MLP neurons of a small language model. Each row is named by its layer, matrix (up: input weights; down: output weights) and neuron, and shows model dimensions 0-191. Each number is 500 + 50 x the weight over its row's rms, rounded and kept within 0 to 999. Numbers have three digits each.
After each neuron's rows, "fires in" lists the words (lower case) most often at its 100 highest values on Wikipedia text that the model never trained on.

L3.up634:534487591478456567432474457506537551537559508485514474460480442567476529631467468540496432445438459539457483505485528417479533493473520488514512425527627540521534545495514478533475522498416527460510423570426395557488477493559514496625498554570509469449502583443532535525495610551529479466462543499429493456547401478531455443557615464562367518442405423506538522437506431488528502538575441516447585507537562461504528453478516566489483524486501467541497427566432475514459502334465527390540601582510510546490494484486492516484464494522423522565475574579561508455528491522555506495
L3.down634:532452494488465496590447434516538484464466458566640418559537474413575506529594443547476433526434453523405565498465531403433497504494507408514495516499496615551466474492541450526459474552439430541468440518415507561399520499492495469585425518430508521511510519500447553466411527510469537458496460508524480484521450588449483453443569571501541515656425502539474482513478476481504526444537587452593480508426402492498513529589537505466514473492602517435588584506518442456582479447524443529529541548529493537492474443513560496532519565569469527515562473547519365566495539483462473554
fires in: "as", "a", "requirements", "official", "an"

L18.up657:467602475364608551476483541435500477545468540585604436468509552496505676504502525506510579458494421496572522493561440449498577523430435510508542435476522468521520447472453581457509519499429447514450437503418519478505494447547437467477479620490524439553460459350513516478451531531479477576482534495522459550516549496485547472507393518509440518600499508489479489548469400477531481502531463494458502533477525515500522449570470499470535441533475364475534564598496535477494478472501538531529614486531519443421516475469491552546597552470585597529537532454532456429528535454477551575
L18.down657:521512601606397465586515434544510589533493460510444558458474527521464426491499520517472457442497535472562475467503496513462531412545556409527513536556453492568497481533501489523508491517500498467572581425485407518483432363505510547487500486551541443457524449496566400537523566454539533549451486422529446485405572568518380495484446470529522499514484506528573493535612485457514541418460542451528598496604491534491432416460608586474509588445563517514392394459440544547578436449504496587558511541527561456477464476459522525565431465515531469553491432508527556525462501513465464502
fires in: "as", "his", "its", "though", "following"

L18.up611:493529513522512441422467513498455442583482528500473577457450477535401536529534513523557517479437446545584564469498569565477509531470403400522529469537395439487592478481502515500534518506538582513503520557428525593619416509521415483523479616506477534491428543434562563493433460534501504533441507590510402437452533550494526460529486517509452510418568471450488472426486549478482562499449500455487493590445518538424386477618503602600470474471588475520491565512535463543449509451490411524437555578494395507436548516505591535479532536477490539456553501554490420561463452547538465481
L18.down611:429597494459505377516418520508578422524473574535476421508494498523522496459532537460494475524550524486574476554495399444454514568500531463457405509552534462521474473528463449574443475539477464446477491544464511474487462362458566520521527492476510437489526478509499510516527478540534545477451541502496571587412538548443570482492544404566520564498492610552563450501588396509414418483593533492527486502565498447552556448384548448568561535483448523498362462536500508441509505421484505595555500501585502490589483435434476552446543446455466482451503529625517458506521564494593527476
fires in: "their", "angeles", "its", "his", "religion"

L7.up514:473452576465498456420612470436541505495522437423444556510396577642491547460555559626491449546405461575580445482556533548535444559421558476545539481501461517539503524526530560550451551457467484442491535486449513545584473485510410552476461548448501516406444442444485583506550528403419493483483517453491556631516462445514624488524467507501490546488474512592468505527504534546434458451494494412468475431471534499530530460510519456593494507475563409556567474484523511535494538422555523450482546593540483488511498438472499521400545508497505483502417559580517447453501533487466539414
L7.down514:473332452426563431463448544516466487543510533525557494499453437361566501547430386474535433457560479527532457494499501417500497521496481492469427507447503544576512466535498518508551456506463527522567528495472543498425548470488633600511599501535508418583512526497542425551564546481485417550490477479557452498463580527525390459487540480513497427431457488494575493394454537493535554585445483574561511474569532572513557514430536466456472491595460619453428545472504589487567441561471438536466493497449442472522492547435540517462514518530472529525489518437504422501482558585496521566
fires in: "had", "published", "released", "though", "established", "have"

L14.up297:531453489494514541470605441412557495457573521563549573485524454558485480570439502495530492568505493486417482435452415490498541513571491382462504474554472542478553491459461512523490534450474383509511522549600466463544405546466508443488489485509478514540414489435514517545496440479457519443494527513456448494442639545475573505496428496430514532491530506513415511486467519499552574505449377588469532530496556461448456484530448447444467412465474577496519357522512540592507499537544541478518602573479539509456488439460501509456618576533505628453444472459550406561526441546565557563
L14.down297:450572492532461447475505418473411466488534480539464572493584501473496408437527490564457477434494568536422511495533514423458396499539610482455478410505495505451568483451568468492477564607421514481441466630436500570497527490484526618552535541502552498540438579530489533570575408520474503524506495511572609530530484495530571577520523416426458485574473482572450452486527498480481469438506465463454501529505455476492470478566520478546489521515503484509337466401599469499530541520473451555470529513511587426495543414475474531451516521520515443471488543425458462543583500589496629515
fires in: "of", "m", "w", "points"

L10.up246:409490506470525458473530517514506491494541457469524559389468617404527416573573454543573494522464442430501538475497503504435434489390465543494541533479544456459597493518494601554491577509574511492538471574569527503449560568453465487442426554457495577520477497447518504493446452464520537495486532476663443498457505546558516485566537504503401508542554495523479489438546518578540455481436447495413503535558539551543434474444551529517475489507415471553552416532463578558483553519556489415463571479510460456480585388501561509482522507471539535486447447498420506414491518472418553346
L10.down246:445523516449539450622549415446411499464531512532525479495445519487458595484405479555526381503525560528483434408507552444524544485533577497516516537518531504503538510539466470576466538536409465581494517497512537513568488499513474450564530514560418458509553514531494490530585694526524526437507446515452427495487537463453481565559600472467507432355475467473480524534468480492468494547446431540562546383468439431475548545489496494429436489548529497391584531547506561451423412501430513567558484507530498410474451452523522531528557520474528426507491546509631540542517501501489446477
fires in: "and", "or", "until", "of", "infrastructure", "angle"

L9.up14:498530476487530586541405438395472458532441533438462545470524475548447557474456552531455475415461439551439441426514436639484454505491425463574533433600542573557557490486463559514452519458506536508592474533570545510563466485529457458540535613363523488554483440432429502552595471561497459507509607522513543545446518456447547474512451495426494624503454478547496478483454421607566529424474531442484527508461542543473455482560518462506563522452509375547438443494526528458561513520542495500519488518591525432544481523486536583454575540532527537470436457543488499454516469491553566478
L9.down14:532496433398516566441565592459483494567550497477582437551486426471542461520457505528470505588514547468568454504521459487530517472439559501522558438471403495437442500437594442509482491492442473536508423439344512433539506470455495548495503594515461586447418433581462569565485570408571467539460500546450481508434492487585543514464508456471570521583469531492514489417471516588550480561511491553505468443570484471549571476526437429523551581485538558538513498499566582474505413445456464569473538523485552460411541433516574539487498542494529422529484529472417526462531459486586605434
fires in: "well", "years", "other", "career", "different", "others"

L11.up399:483516489475481546542518353515602469596482453566484515447414508505416539485430484553581464500407493548478483536444487503559487567505319366446546540505489579506481523431533522503410535399566435571455425533435532527525485520488501471501548440514527450516529562551522543514483432537525500520482552421527497536481547508491585442583522639482562480613473477481530430513467502436547614505500477524535574467532541518541512462514485508570484432491489551462449403555455528466582518480497487503443482534501460524473536482460548627403572468516546536504481488545527481447551480483426488499
L11.down399:493484540490404537543443508444614588522498434568492527448568518581495552522459507414595548404432410547396475525512446522498499485477466502488509476512432527461511413560550480545519477500491520542469429466471488515555547515383495422533500525529435471571478532479570526466428345555561536567487501536433550537499555616469570548546506512505506495544463453504466478468483446504471555526437580466531514570573539557540561501512529560553552527464469509482478466600542518496509557476432423436472499450477519484475447353395562435455483543594476430443508497518454586453562459455521539469
fires in: "a"

L8.up109:522490518443461464484529462521524529447505492542537558541480530499610474470396505514591444573515456539423526485379517577509393514396453547576577490515474476496624475508460516460408566492454449589482497496490558505609530440443569542503571501454486577545457502524507497484498487461513518472459518528511486531488468514560517486586522380502448514411485473533436462427574428600490474415556524524506593551436461508518514471539531577436563455471481423547551499491463544518547470448509507513582500527447460401537529327513518489554523600515463538470511484445447528490407581490465517436
L8.down109:484519381467502382417492555550553470516573591506500571477512454510520465522509520563555430422381499491481510470528491487451455476470496532556502474541529520528505555477476487500558524471406431642425541476451480565472413414523530570510486529398523512546496482483522514491514521474521537492541434483472435482536440514556562558496402486454416493469531455557506466401481556455397484550449528424574538492521558463541459614446471484472492499644463514542531472573473547456401485558503515523504510505542426595535487488610552519494591452523565414457561454557466488509580490434582512488
fires in: "yards", "those", "it", "whose", "its"

L14.up19:449433504528505478456618430420519436511448483541579452451475618456503518619436536534476512478477447490515542453414515496572531492488418416505528460501525522484486517462484492458464558478541638516502459546460460482546485519506515421478411522467528544470534526474453525502395508512498396474547564634593440535505584522486460554573576466378465579496422488578500448544474527503590495431437473509491496440482426615474343465444521531551435467437457524500539577560508464562481519509552411480501482540484522581506537524542496518460443502490482557512510496486478573560470417494521535491
L14.down19:549503467470490426445500473528397376531500469476471466511475519528524451465491541525463483422546533493493529444450548526529535447444422461515583505501517576513513627476517471620490471483437498472483471489558508511440499436497498534437536550460520518396471439559606514498579613544441507507436518507401490445492466506477564451546515579458573538568497446564519560442439440419446405603527476559547418531523479409565569450511427587509546571505478534535451502525536530542517529457438513514541544543535605417599476486495555513485520476521496437476560572407507436512510537481600397507
fires in: "and", "or", "sexual", "lexical", "liberal"

L3.up260:540534557471456524460532445481508502496475460522517601523416522508565526606402460500466471418441518477295494508514531486570435488580499509516510484539638513524651523522542453560481556490501526541449451514475483490559534484503522547532498502432406519487458606532522453545547552480483509516465477514444446422480459577532533475601399567506425543400504441523488458548551356487465513548522508488545578527516422475511477485483553537485541472474488526469487361494480520510494540371494536504597563546478431501496513476491546518522476522553501462518460549496593479532600495460567505466
L3.down260:468467527526425485534466478569457398480628553456535448457525539516531467480519464605461444497412521515405547497528511418525538567497535460458485623517518495541512419549609481528517402473480472604452488490455480582409503373492512493499444480599447420465514556478552524510456531471536477483454494565403463533485442574418552474627568512478461540558474458593512523486465478496483487530600461505471486562582505471486415523522611394529479502462530557519569528502465526439524482496530417476422552545489498467557518437497509536542487522571497483537523508571448399525525436539497551431
fires in: "in", "the", "s", "to", "not", "this"

L11.up373:548553545484509485514568477428527497516487482502528487493452547591616579468408481570463531482407555460490488406456555563569497459534525503500479506581497564539490414486489473498507506512483477500563464498458427493471517478568512495391519471419489551432511564508483567543535563535434549435503553604530591519492522439467492489625502601467463518584602486583512413515516483522549450549469433415489528458526525464468422440552501509532485412536597529552481536428535504548583484452479502516501487516389441455496504502401541566517467451475447507374478484507499502494584506395640556469
L11.down373:458549552469523544467518462528569416518492492536547428465567496534456556522359529517378492462466573416465475543537508559422429518522453545461485562464495562357466380549568449485530513477512536537490509494530544575564506504497466491533559446484500500543561439527610502462429459492449434448433492487474372485508447419526474411490533529465431505540523566498451576482404547543537433457505500544463487456464549491499407531527642512466451549446512610554503457565509641418506464511534492528609484514541539519519588516534436574503494527482486521502452561450523514491481490469480516478
fires in: "other", "others", "any", "second", "new", "another"

L7.up431:559514497504536517515502539514585526490535558513529534509540490488482464565460548518538545542545503503440539476427496496507458455411446462533547519523494406493398479417496543512484525510501414473463489486537360461512600492511508480507495477432505438465489549469497510549499495538513394514472540544528527523534560431556427404548567548614431436479429431519511395527522431520502534522482482495447504470502408585474464448492483589506492522476463526649497534515530480605617553484391585517540624446497571496395471475511509580524508509417379445506493582470569485603523439506497572488
L7.down431:461577428495489500478431528432419477433459507445473506445441550590556556450477506539495510531454459496550436520532499452503601581653480478517474450472489501481594523606521481538531558520423494514547483436526441566545414512432527577469451489508502525498478432454434500402522578379410560504481432480550510457469373495484481512522540498412527515582535487487506555471521571475530553457491455575607488503521572508543544545455541456566507576648567537455502564532529468442480480521540522376503437572431482438450555512447562488494505540544534513464454454417446483469483518505541481476
fires in: "of", "goes", "on", "adventure"

L9.up17:477477555458503480514527451570599508500494527536494537543385625408492573562454532560512455611497409561499434526495536540471428531446508479471532575473459477543609612543489544589539571441480475463503465528490473473480576482497563467559450508461527428455384549493472481530389494416505522514542595434466518473504585460564503480566549530442445502534495482494496479537512555465453496498365396555483447555534576466499455436518442505560467514433526515571600438594459520459433494495517444494501501620483446454532551491495526470506443527486495538589444476527463443429547543520441511459
L9.down17:538238629443487473503517520507518500451543467511499521457534526572532460435508516506527494556362532520503487466499549447471464445515516515538466517566515542495529527661506488542443462469458474539530406552477502519538435532507507480461425497470466515511506510519481505516503714447471410493538523486406518469441439534495555542478473478499540451519461494460492543421518614550481493507428504499475542547501518453458493434534475516510444575516432529516503530501396503554470415608459443502520471459479507551538520520492502447556567522463497505514556526440462564549511529599551412527
fires in: "a"

L18.up591:528547490530543465540451558471504432535520489504422529420475532542551425519453560564489454437540505623394479382514432497498419541469458562519472521537496491422489510527475537512560637477502541467461496553499501379474545489478457409530450449567458453497486530457489441495449506545491465493501519506640513526433464451508475473578566552538337548493496432606488523489531538454578480496411432526499577397507514581447493443514453507528372511415468466570469547480520534505455508511555543500472506549442522459452520452550587563471511528538483546561430511453551516501481507458373531525
L18.down591:524391579546516434457561522456484563435506504482527583575439491589565525408486495457574444449400465522489518496503509476464532486484447542540507599448535548519516552467429570453427563493453472475597498432520445557474516464475522533472597551498495538602504448487455605523458582542427539468505502440484511490604505548538564528404444522526457494522356455462532561442560501498585498577460454504516466539506547511530404369456551443420542424543459515556517489457587435507416527488441504488518529488468546611498550425430490457522506558500522460512487493579437509489510502489526476433
fires in: "until", "at", "since", "to", "after", "force"

L11.up572:495523537523504557388501397390529469483470482532470453489474540498429512518466515493428480487461490453510545468416444624636429483541482487497481441482418528547455458533503531517465490404510463479480501517489484508352523479554545463603502549438532472501524619506512587618420533580434524472477475490489512455434411514568554447555547545483456434515446481485481521546563521452659485501508486512537518572484477540476484537472521472510476369465482456511504443508514437617525438451461457435509547412520559543545513472520563521541507573442425587509460561545462548452553514504524425481
L11.down572:547489503524494532483426509594458560524497552516493539492559407472538509487542530544480535492504430520519471454575545448515598522461367545581489548543527553403510456493572504482491551543455530578561436456468460534511493510561461545490441431470405540470471489483589414559456475562451532491411538486513479527426574523499425493500514437469505499575528449575496431529429457475446584483435505527561385513512433456447623470430501511574488557570508553511533473504436492442517489556511485562430449603480518534545476481503488546499489535524527297555389474524466504543511516549524418579
fires in: "an", "and", "a", "another"

L8.up49:435488478375440419557543477549530523556574440503447528454495567437488512591525475531532430493524518492467448513414498475488464494505539552575546540524495538493602504495421478519447533520465519513551519478411500482483513599510652418409487470511480526482477529523546536513467464561507539567509477474594495597562477393526475438542517468504504362455481573606465511520516451505514432553481389437524511407539488485544569513521517546510468472441580478447459423453521564521580454478512536457449481608466525594584474518479466505444423628611473499518498481504481413555517489503537449497
L8.down49:437493604514516573482500534412524506486432428514465516427490570532560540539508524545515483463536541537524476391486539576541508471520540501462468532408520506458514519455464411523462520429526525479508464400429421522466520461480466497518526513444539572488464430480533490533539585471472488497522544490437509456521530564544553602504563593449449542462502493551569527512605505413469484582479576521354521552552492521513470451497508453501630521628493470473467514540462536480506461562481442478505529406498406525513525514509514577523522441570491386488481461358435602432512451420403558436
fires in: "and", "of", "or", "crime"

L3.up183:603557493510554386497499484504499547527421481477498461469510500526449532460496510478616502384519535431524494493508532471463477523403534454493484491420486457675517529500589495408498503469501564451526471444461557574507481556586498516533534495467467514560518519541490493425390464465581501498513456454454435397521500533522491571459583491451473510438531462399527549459591575440577442411421513444519519498506507512462481610478544561452458440390421538476542520473464460506410526515604549469569518532545540453493444456428477482567523426456487518460448471503573464427554526529558419489
L3.down183:527395625473537582501545468479508578523484540563474557518553439533480534517465542570437554529476474521548480494450418600496458464524486553459476501434605446442530522489469510569488484447458538552555475571540426490489579410464522490470479447528486529444547492476503518542433561565380493479480492516486491559487498506485486491589461517483482546546456473530488431438399491513500552527468599513470538526475513500512439474591570441500565514692512471494512403431479488557591520511495517472508552484452477536480543577505530551392379598430446417502557516471512505534431413421411525492
fires in: "have", "requirements", "same", "also", "that", "goals"

L4.up46:548515596496462515508468495525509588497506542525499477649504522482561590447501487477540525478524476507531574486528486541540516516466438501556505544492361469499497512417563514487488558451511412482499471530534430466516559461548450509486437571406538459519486449458535611519594557408432420448456548499544536516473551511501585464514440485470447487533548430465488407476467480566511489494559529418400502492442540496586504443490482399528550528495498532513558492529432504462614482480571437459539554521552348448539537380558560506508571575568464535378404514527478474444463509464478541456
L4.down46:440503496476613446471500451365565448499477590456586496507496508610452498583529581496475572557515497535446414464495563512370581503493509635453472489466525508519496531521555496570536553490532510487495467556455559469494423486460441489527581494486462477483501487544510369463508567521565494546603498559529416444566493428562473504480459547443484546464468483554491540525478460520574457493451510550540613495408445522410519630414457444486564474465552475488429523439419510484521493421472550513461441457556542498459478524467503479536474447472474445596593440480445513496506473515578451526
fires in: "he", "she", "we", "isthmian", "it", "you"

L2.up21:451551495508483586450485454553558588532444511512434515406508598549630490520544529511476451414514452496604468470483527517561475442445430470526516502570505580546571432506471491582488562540467535454507505484518539497575391463539506337498471482375494534484515516455485570520503595556425499478466495515407437505488425471507449467541498460526434562520458610514507416540397526449573566489506490426518483549449466521528459495521582480579435530461450480501484507480438528536449486480536535454549568563496455537527501541512499451460585492534540500483477469590400522577540409502519623493
L2.down21:598610512497535470478496434514489517552456473547512486464464587516547507460490564552476500424441494611502404482460511604555508499441536521518512477513461574505455338413474581523539590496571586457514535434375419594476544466512545522537477511397495505505409525470483498495591512426484405429529520543495446538517467451451590419554455442519594581581521498552491503502450434520573514550432421534485489494437445484613492541557444545478485530546488530464469540577542457540505465558522492502533457528478468461443521464454532495470518428484544570476412440525436520495438490518503554457
fires in: "other", "major", "others", "most", "general", "main"

L3.up762:488569554478525574464532481465499552482436448443420573516399583426504539588515562558485450435451452550428449461528588587562453521399490509461505613479458417552561505431533526504472636460459522487539443537505484516465497495558386570591475534466519546472489473491484486512571545499525563488530536546541537471555492490497510449527550510466461534436546564559504464543540381502344474513504494486517509485479514471472527479558528421498547484480523476589424426430496481560394582368523517499560532570492477429504526407430514516495494480497483496519458475592515427562480454482440569530
L3.down762:529518506494439522535508556501387464348459567576453501513535577538499530492443438480486516453420590543432547499555598451482456491493627499399530488457576465588391501484531538625558437489424566479468463472513530559535497391455525519537509594514540475532457519457449471449479463455475498402541466495458454452481413559482488500539503439557484543510552506528526397454528565635498473419572505515488536516390462464502418432549471508461461448467519544513450530517482466500424517541509534546554486488497540472475491556507602530537626579487539478525540488517549509514513496424437520472
fires in: "had", "have", "all", "any", "has"

L7.up392:580608485409497391515596460449562538498454478453565479471457588497478436491488551520436542541539525574498510514484393528499498575438464609447503453579538442552543518511449585508483556511512546445468494503457563502529489525421530518547463455464418560568583458386473507502500583523424532533449446523517497522460508483529461399533429442516463572507502404568489494524401453432635548542394512455527469445484603523580466548567487551480522537508482393423452538473583503466556453458544485437430523533488508563481562500506510489540486527478533568455470511482504447527538544439572517459
L7.down392:478440464474575527539577533410574484446470427508485517534592460546573495552507529416534517492371467542455545453514458445506506534525537615586442544446413431512500509520505493412487547521460536438443509492564539533463474540483454496434419537498512517592510445541538530528486519513447523569451513428519445580478432435407533450530469451526474519454575612498489499479573677625526467487401501496555450427431467519484530472414496570531441491514498490555452444464616471551467502510465583493562486490565461474478520505440436513491520475475479517476530547515430555474547527523472492632
fires in: "school", "background", "stadium", "department", "center", "ground"

L2.up538:405524568608482561491489448481554436474508502455445478459506510475424536447505566581425457545490402601452531499442505575606529482531549572461529426543549499493492568442481519483458478447431542457497529504499523416482511505541476509480502535502515484446549538434509573524488505445467532471567512587505565555462526485547457532554496516449408508497484428472479525420473455568483544534556473587597493598443452444583505591534460392618549519482414465560472470473429539595498533490454607468529528500462517493462467470496395489547498534581514525571415458524459457496550571485420591407
L2.down538:546460511489557580498486508479527500490541477559527502526526504402521459467430518497434501525484510453606472483553513487380538487487577560466536503540605456552444583516517475436560448422546484390521482444516565499485447536474427485466432502385463554548527497420516513542533491519556524505438437464504492458480547523467501496523496539417504445487432559458544538492584555537579448514536507539536637554450406480520475519461472556501511507309435560549555506455534522514554495433468613592531425498476530439514511525479446472534536513457563606552451446538501577479587473464401410525
fires in: "not", "just", "industry", "must", "justice", "considered"

L8.up97:466511466500406577493479442585565576524551479527569518566512507528570518514446418568450481468441458506515548478472510570483459416536502506441504540519516472501450585466508582590530519479522448437485473418521466514479564445510515408451483506516482577510438428563535458554524439474512565500476625518429540507426436480507550427435426514497516430543432540582467436392440497560523494480455551456412468540431524457599388478552596489459526563488559502548517594540482529452548439489501511515459513511500484464443551498454531524457627538397475494462536578519441499443556440475546630523
L8.down97:525468538483562485517466526496444451481412546487405559501481482610487481490480545430549493393569638555502519417533588482439576438498441515449541433398479573500574490520481446480416572567506565533541552504555505622459487534451441461487434454490501465454475562505512449561415610546569551484463468503442432520489508514542445501561555494477372549495534467543483509466528491534527451519480425520623511483507533541538510455474497465428500522579447524516408577477427513477590508579493487486529450479447495485575550495553482631465465526496459498479501519394428524553513481506490391510
fires in: "other", "others", "various", "another"

L4.up399:461436518473586522495497504444542593481441465492441473453463523501479439542448554484438480563572473439472522524458585484388515510416455635491489474554626452446574467503476610643495536461488631462460553518505513396507493478412571514522527509402513545571521483490522443451443558551535465436507524470493451497480544498507421457609511527504438503555455476540496504522512479419542494509520478500568537484536455464435513511504494522473499501492481428501398444451509570545415590446451397467495558522504464531462528611599548523491504532550533501559432521475503439552613438441472498485
L4.down399:476511533422513482568485513476488530529558446439436567421473488531523478470533419450519443470514431534462488584525405507508551601496506478547491479504561546490510494631461448319527608525523477448563579501409502421505437511503527491509459477467483554470519494554531633486457568533533586465466482476579446547562594417476436528534422564498382532465539478461472482474531513402534472458447521413566479480494557499585527427499505496541451469445502495504582494593544514515543499566453575483497524599486514442499515412506507451445460578487545546434475500582542479490493515489408481575
fires in: "which", "and", "area", "group", "since", "until"

L3.up194:518538550488510525496510467404504575526452525457497478593504490526483563453456505494512499523481499439518448517531473470606456472494479519531501486482481473521541470478443431623476509483378579552495493540513623387556518540536502512415456490474554524481525539428565525474439571528462537456453564547547522555459517464538528408570442497484487471478535557480488443446522409457538501543415476417500520541444488540508471520397539366529483443533529581441555437573485626522444580441552426486423545523437426517614476523531596400530513504426523518469411501477568479536492509460557524381
L3.down194:483463485466489598562519410514498486367420588579444585517521507480469443461516467495473547487441509443453454511503435462506519552508498543574415512462605522493497492476565430550511602589410582480474464561389547443548503467546582508514554467561511443513512476458480458474496475488524431523546463514509515410498465417482455480451462537421496505467485547541503457516614437494457402449590515564462512556571531565550540481535478472433534460606499452434540455589513487523510585445429462550580530444508413457537496586520471461462577440503559444452520578518586484513529477499591451503
fires in: "born", "family", "we", "line", "it"

L2.up496:438473511453521462475616425466541447602497459597438507468424542468482516615517520459552472481466470516599470463433448484537507483513517481462535528525432422498532443466426527639468545561558487536526517542610579411542500505451473469458479537419499497479540392519452527460430472551486444500493519546529523505523434510492574460510500557633495547591552551589464419532519530526578481401475529475433507537508479525417522552549487501510525487461497437577483498536475540573532570500504491499455405377546450576539461505564443478424501512592498469556444551445616508435525522472482530478
L2.down496:478497536396525506492537483481425637504494541444531518493492498462519483622550483485521419408476533469487505487403498490596516449465468435450608552508520508420522496436495458480462573530554517473543488589470549573591446514429466462458397544409500447441529441576477511466477488525513454509552486537493519497490370500458523457607544544498501454487553521489471503491504466503599458440572633456462537541487446560491520536444422547532535445471531454549368485593488512571504525453499505606507506508523454593466472522564508489452502500620551507540451524566508499403590479456534450458
fires in: "and", "or"

L18.up219:410490499468489506544532409521598457515487480543439540446493479445543503560457522475472462455405419531486498490410445472548466540511405590493476566524512456556516520441526577520427563462540469441491434505456542436577480459501518512543459485537514445526489509480501528521477495494474486593515589473485557652512492444584636419498487549456436509598419548457478421513493503452560523492470481566517510528512508521441512508471606454559452587419516549462553543621530581527554561446461544485534474447552523384540478449413516521526439477561590591581435556513563508459447484466533490470
L18.down219:429496508581454461535504499523511532622546500505443436490622507476512598495439476484470421538403547465499502563475508524526556562440459640430452488480486545489553490428514550441435492417600482440552578508528468449468469486385577467559416568601546523552484537485491474452434521503554507597549544489447459466440480468536529558444578523460417427569416522494537432535546525492499422452444506497458500544523545409471553484466507502574517531494479516518562510528401546585490555468464419433484526522523487507539524513437532471472550435429462570417551495498453582549493494394489553496
fires in: "a", "doctor"

L2.up703:489521559494430509540548487523592481516430507565487559506459470506542462512444573481430443420525424512475484499453507574564542565532472530505547434502481610557483522518471539573489482533471510394427448464547480483506522439482541482450439484381453525532409521458498405581478558469438420551590455516509483492436633450556481490535478485498394518558527530535571439551558591478460433483550487461561431504520471558502451525532559465548539492452462452553522521505568509594581567481580585534552543490443403518512639485443561524520502561573443512554452518445449472570464469490574498435
L2.down703:548485419498506449464439586419499515366522449437546487519585497517451475525495464509535592470496537430451477499517460424533474469386469486439564485530546416455549515579525566543531462500562395463401547573412509523450532435507499539547451480505500476565534526503470520436483560566513528512459529511381499487506489417501584466581503563419493460491423451471527602429573400514502556510502542445469552596551503417454548503587429523462495610493533477444474499541536606480435427520438570529488497576541518478522563455523425514456509499480556532527495466462453448501558577538572539550
fires in: "of", "the", "at", "to", "for"

L2.up431:449552541491523511527503460486529514493527462425547514494458495409555478464494546497498483462573445523550461520521510527645517619443455553509505524424379573453541516477567560483534580515447488482433499532514402513492429453554589501580464548521441499563518438514525492463569475403548504504542563495585508552552529509525456502500455479408412400530468543540494354540481504503489444497486542463520469500453596510475500511490445437499620524497534480493557499458554507545391551344516604425422549501532522493531565489408481535474600575492483494548436420508465467570450510476485535478
L2.down431:562505522510480466515467503505461444493416443551497483484553495516433545489490499467445581414385485499447545496552484497462503402579530510503556469444647518570502469486461471495531487528472533518505507535469612565490526512445449550555490484446455376490464532536553484528356540608443405529426479526422441471465477591479508503446498552475608535526471443480525534512479512530471463515599580444525561489509472459455478533478422563451575523458529618491451524584479530469529430510452373603560481449473473466496524530532562453541543466505562593483541508517503487354487563442543487474
fires in: "it", "there", "they", "she", "scored", "line"

L8.up228:461510461457455500506505478527492427528510462634463598493467483511487535558519488494516456423528424511393350511521560515459484572525554544414555429515544503529577518459515495561502553453412416582532520536482468476543466504432530477477453516471440572566602507492553433479473515500442479501540473516412503521480509431581536494585427473468387460457536561557487511464479530409409484548470466483519485474435496418541435513566598567488522515460597461568445469478594570542473539432542486483538607479500484526546480381505550530457643580498529511560481440462504530535535550475517519524
L8.down228:495435510499515463501587586501512500548582473541545485432508451467471518478511584494552393475486527485507529448502527451516478435546509467492527537497503532520523435450533488495539504512488614407452503400552489560442539524541568533424544485483544518470418508505585593527540582432469543459436489401631497520577516446444617415456470495495509583592564454460520456481518586597476532509448519511496481561537451557452432410482392451489427522552453566372477448482479465505528517548612530540491414462526511429521582468467393530539446484487534524496472490450503478476588472468454418525
fires in: "s", "hotel", "the"

L11.up449:492498477460554420516611481527583402488493489509487563494414545493403515565458513486562467568470411589516485552458442569487427539525470503430503557473404451506504517512447560512484570475581496498586397547516393559503573536554536485558509497484466494457478479531443553575498430527481506556527522473522494517467501401502525489457553511415482553445400553579475421479529554477503566462392539495451493542515491535581536524524502525598394469409506545441514462539511505467529487485410474487441473507515450474501547541423508616516437544447474521501488495635581360438435477506497466530
L11.down449:498445485557476567549475533458570541527553475572484470529556468545476441559465521582594487495436491476423509508466450499621409561508522641576459451480466592508530479568385464524457529508430591523490454495487527596456530534488507463554534459453518467505507425499550469475490552491529518484456489466570524510469540555492413601570482530458456433522542547427466505481545524542536527558442514484491599501488497547502526461485468548470546555405419431536533479498543545593420464517422402459494583416401432523513373505521514546481535435426475449417537483505487478499542469500587388458
fires in: "a"